Weights of a small transformer language model: a variant of Adam for these matrices.
MLP neurons of a small language model. Each row is named by its layer, matrix (gate and up: input weights) and neuron, and shows model dimensions 0-63. Each number is 200 + 40 x the weight over its row's rms, rounded and kept within 0 to 999. A neuron's up and down rows have the sign that makes its largest values positive.
Before each neuron's rows, "fires in" lists the words (lower case) most often at its 100 highest values on Wikipedia text that the model never trained on; "fires after" lists the tokens most often just before its 100 highest values on Wikipedia text that the model never trained on.

fires in: "in", "a", "its"
fires after: ".", " I"
L4.gate477,168,195,194,204,118,158,143,189,203,139,238,193,225,262,232,178,203,175,172,155,286,178,194,258,225,188,121,203,230,240,249,142,185,164,123,234,221,82,224,208,191,135,238,144,180,241,181,187,195,239,207,220,215,186,195,224,202,186,252,210,176,252,290,223
L4.up477,179,114,220,227,146,206,168,156,211,213,264,194,182,206,255,144,244,230,230,127,252,205,193,189,162,162,238,164,180,212,237,197,182,170,235,214,192,140,154,190,191,163,244,188,181,276,215,168,202,231,257,181,229,224,224,226,227,234,224,178,113,168,179,222

fires in: "2007", "1998", "a", "2004", "2003", "2022"
fires after: "|", ",", " in", " on", " August"
L4.gate887,257,244,169,233,259,272,147,238,198,188,189,224,161,213,181,250,191,194,197,248,266,255,202,200,203,152,174,202,198,252,214,217,231,213,181,184,220,143,216,208,133,171,215,237,239,120,172,222,223,181,178,223,247,222,169,195,201,173,173,173,144,221,154,210
L4.up887,152,192,188,186,210,177,258,161,193,187,175,233,204,217,188,222,229,236,156,188,156,197,180,201,168,230,279,244,131,276,165,225,190,257,188,168,233,166,244,159,267,167,195,222,210,231,203,216,159,145,262,132,235,181,148,183,168,223,193,214,176,205,188,167

fires in: "a", "the"
fires after: ",", " was", " as", " is", " (", " became"
L6.gate213,187,239,184,202,219,260,151,202,190,155,310,226,181,139,223,252,143,185,181,200,147,218,182,262,276,181,200,183,205,261,209,212,257,226,175,171,305,178,209,210,176,200,230,178,261,202,164,203,199,312,196,181,226,153,210,227,136,197,191,212,121,242,178,194
L6.up213,219,122,202,152,194,237,201,160,172,206,321,194,199,139,225,273,214,217,209,154,278,303,196,201,205,222,161,219,196,280,253,253,237,257,168,202,199,186,235,299,164,240,197,202,254,202,151,213,351,195,248,169,174,171,253,174,197,240,183,197,212,204,174,222

fires in: "in", "after", "during"
fires after: ".", "\n", "A", " D"
L4.gate328,245,188,205,167,177,189,126,176,161,237,229,160,220,164,202,145,210,165,153,144,174,210,203,164,206,218,173,230,223,227,196,238,197,207,242,244,193,170,203,178,199,290,221,234,227,181,233,190,204,215,220,200,216,223,195,174,221,239,184,276,190,179,241,187
L4.up328,168,205,201,239,156,226,265,230,237,92,233,188,161,169,154,197,185,150,244,208,244,214,191,212,193,179,232,172,228,169,203,258,211,125,150,120,241,167,143,169,212,188,179,212,182,277,195,188,192,207,196,255,253,174,138,238,188,162,156,233,172,209,194,247

fires in: "in", "international"
fires after: "\n", "."
L4.gate351,194,225,141,196,220,195,213,253,167,156,260,255,248,297,179,188,225,196,129,200,175,201,120,199,200,211,185,205,180,154,209,249,221,144,140,258,312,230,190,159,230,191,197,223,192,213,264,148,163,113,208,293,176,190,162,200,220,241,192,279,163,256,265,233
L4.up351,202,204,266,170,149,253,169,142,185,137,238,286,213,192,203,169,274,173,243,296,141,196,279,190,204,200,155,158,258,175,213,115,148,153,161,224,147,226,141,166,222,288,183,172,208,209,270,221,175,202,193,250,250,233,147,198,192,164,180,276,214,122,222,149

fires in: "it"
fires after: ".", ",", " and", ")."
L6.gate620,153,229,290,241,99,127,213,201,177,210,284,177,189,144,179,185,245,172,211,227,127,165,241,234,141,233,258,219,218,183,198,176,233,197,161,184,249,183,205,207,180,247,270,157,205,192,199,200,213,133,197,217,256,139,233,217,205,215,243,316,234,94,184,163
L6.up620,188,187,197,199,283,148,124,211,126,170,172,199,179,209,190,160,175,173,166,181,257,237,281,238,160,240,273,157,152,132,238,147,198,208,202,229,307,207,203,191,108,242,161,185,201,207,200,251,156,149,186,219,224,194,152,193,131,199,251,245,243,171,195,208

fires in: "he", "she", "received"
fires after: ".", ",", "\n"
L6.gate781,193,137,248,190,228,300,176,226,239,133,206,203,158,233,199,288,222,176,189,235,252,206,172,148,181,213,202,264,214,174,223,229,220,197,178,156,212,216,193,234,196,166,175,169,179,245,168,168,166,180,214,223,187,210,181,220,173,190,243,255,160,244,207,212
L6.up781,179,223,197,159,163,225,149,209,174,145,174,187,221,148,192,175,273,155,227,169,231,279,189,183,233,218,215,255,201,181,301,220,205,175,211,218,214,144,162,179,213,211,282,179,168,220,243,217,235,186,150,177,221,165,206,178,202,246,250,271,142,168,141,131

fires in: "which", "this"
fires after: ",", "."
L4.gate701,85,208,184,224,196,198,185,217,170,207,187,203,200,248,178,184,240,185,210,142,252,192,240,140,227,200,270,242,246,195,154,192,237,142,119,209,158,206,275,234,161,221,174,194,193,289,257,266,256,113,208,270,267,167,176,177,167,237,262,318,171,156,199,218
L4.up701,130,198,251,214,185,233,185,168,164,211,182,185,219,188,158,223,228,240,274,207,218,212,204,241,215,192,271,180,224,183,174,151,219,192,219,243,199,176,189,197,248,237,128,233,199,273,196,234,221,136,195,209,224,235,267,190,111,265,250,215,174,125,221,195

fires in: "which", "it", "and", "that", "who"
fires after: ",", " and"
L6.gate687,167,158,180,252,142,129,194,229,170,238,167,241,210,171,230,192,207,190,224,282,200,147,163,181,190,237,215,249,174,212,225,202,229,187,176,297,229,198,218,213,86,122,243,201,161,200,244,138,266,233,187,164,196,254,206,162,219,196,291,261,184,188,227,204
L6.up687,200,196,223,190,226,219,216,167,158,265,155,144,244,225,190,211,199,208,219,224,219,220,152,214,241,236,302,270,168,217,223,191,215,199,263,235,202,138,263,182,206,154,217,206,217,231,197,238,189,136,260,287,196,193,137,146,186,186,283,185,260,156,240,267

fires in: "in", "during", "10"
fires after: ".", "\n", " on", "On", " On", " D"
L4.gate655,209,177,197,147,134,116,187,143,173,185,174,199,227,200,211,149,224,205,226,172,220,164,168,166,189,193,192,137,224,157,190,278,203,199,134,197,128,171,225,191,191,215,150,207,205,138,181,161,183,62,158,239,142,193,169,190,194,195,209,279,154,186,209,187
L4.up655,224,159,126,123,194,201,210,177,244,228,253,267,243,281,78,183,217,239,195,199,196,177,221,175,208,201,170,194,171,219,275,207,200,167,203,166,186,165,163,170,206,300,235,208,202,216,181,198,167,202,200,190,249,275,234,195,178,196,161,234,155,106,188,208

fires in: "a"
fires after: ",", " as", " is", "),"
L6.gate126,182,190,148,214,137,202,265,167,244,189,214,135,218,147,251,219,235,229,206,193,268,245,216,236,177,260,192,232,174,189,199,177,212,206,167,153,253,184,223,234,216,174,157,194,202,175,122,126,225,233,177,228,203,252,199,226,253,233,134,198,160,190,265,181
L6.up126,141,225,177,222,184,184,179,200,172,286,232,248,187,200,148,210,169,167,197,171,177,172,217,152,135,196,218,198,198,192,234,191,223,188,261,238,301,146,137,146,177,261,266,200,211,294,176,127,250,218,170,260,215,129,275,210,171,172,181,163,156,167,175,179

fires in: "west", "south", "north", "ward", "southwest"
fires after: " w", " the", " e", "w", " in", ","
L6.gate200,188,197,178,207,193,216,197,211,206,150,89,128,235,281,217,210,227,222,166,203,201,222,175,286,154,302,149,211,188,203,272,196,167,179,217,217,259,145,213,188,188,156,243,153,267,234,231,246,233,242,192,205,209,183,258,171,239,234,187,161,201,216,179,121
L6.up200,164,167,152,195,152,122,196,207,198,170,212,222,137,163,241,258,242,218,238,155,185,169,134,140,256,194,186,219,197,203,218,193,218,135,212,242,172,195,184,195,155,283,159,165,229,220,211,165,213,120,264,254,212,266,206,214,201,247,141,155,169,238,264,183

fires in: "he", "and", "she"
fires after: ",", ".", " but", " and"
L4.gate886,282,206,260,209,170,165,145,206,120,161,294,208,171,212,214,166,220,150,194,187,199,251,267,207,170,222,149,209,203,235,181,245,261,224,222,247,268,169,233,195,208,205,302,241,217,184,240,193,159,240,190,248,194,201,236,165,219,241,264,165,224,150,254,248
L4.up886,227,210,201,142,200,208,258,164,114,236,255,240,127,171,157,143,207,202,205,221,149,135,179,158,131,190,283,186,149,147,173,213,205,187,168,220,239,170,265,222,272,269,167,235,254,195,238,278,213,195,191,291,181,211,262,144,220,156,237,229,237,194,156,135

fires in: "and", "massachusetts", "is"
fires after: ",", ")", "),", "et"
L4.gate480,174,163,196,216,251,194,250,181,244,123,168,220,180,177,231,192,195,205,212,148,270,130,274,303,166,183,240,254,200,238,107,195,219,260,192,134,309,185,233,258,156,207,306,167,170,253,210,186,199,220,202,179,190,164,232,168,214,163,198,129,235,211,180,182
L4.up480,204,169,235,225,185,251,235,243,231,259,213,166,181,190,209,295,120,209,180,142,227,246,178,198,198,251,216,193,191,191,203,164,231,184,205,176,202,215,153,147,259,217,229,213,223,226,217,194,233,210,261,164,184,156,237,221,182,271,246,147,117,172,240,214

fires in: "september", "march", "february", "may", "june", "april"
fires after: " |", " on", " On", "On", "-"
L4.gate763,173,185,261,209,251,176,236,228,170,170,195,245,242,217,219,277,317,268,238,296,201,207,229,236,246,238,215,229,177,247,218,210,238,242,166,174,206,250,242,223,278,189,201,273,208,207,233,183,172,275,226,220,226,240,178,286,149,126,185,173,196,179,209,204
L4.up763,184,174,248,149,224,212,163,185,126,220,149,256,213,188,244,195,291,274,219,267,166,197,140,242,180,226,153,264,265,197,222,232,228,206,247,182,195,224,216,204,219,193,167,294,193,169,166,215,188,206,221,232,189,251,153,197,225,201,135,261,197,278,203,141

fires in: "the", "of"
fires after: " one", ",", " (", " \"", " is", " was"
L4.gate368,178,199,118,214,216,217,243,234,237,263,130,217,202,193,230,250,202,220,282,180,219,236,152,228,195,150,227,205,105,294,217,291,192,201,197,189,293,210,211,204,209,154,234,195,165,229,151,119,169,183,189,129,159,160,184,210,160,166,150,160,140,189,191,231
L4.up368,178,188,239,254,225,169,200,168,146,211,169,261,191,154,149,172,163,259,218,165,73,173,170,197,186,164,193,237,152,189,249,141,236,128,176,201,239,254,180,197,199,183,195,163,190,237,263,201,194,181,166,151,191,169,229,215,215,162,186,246,193,196,196,242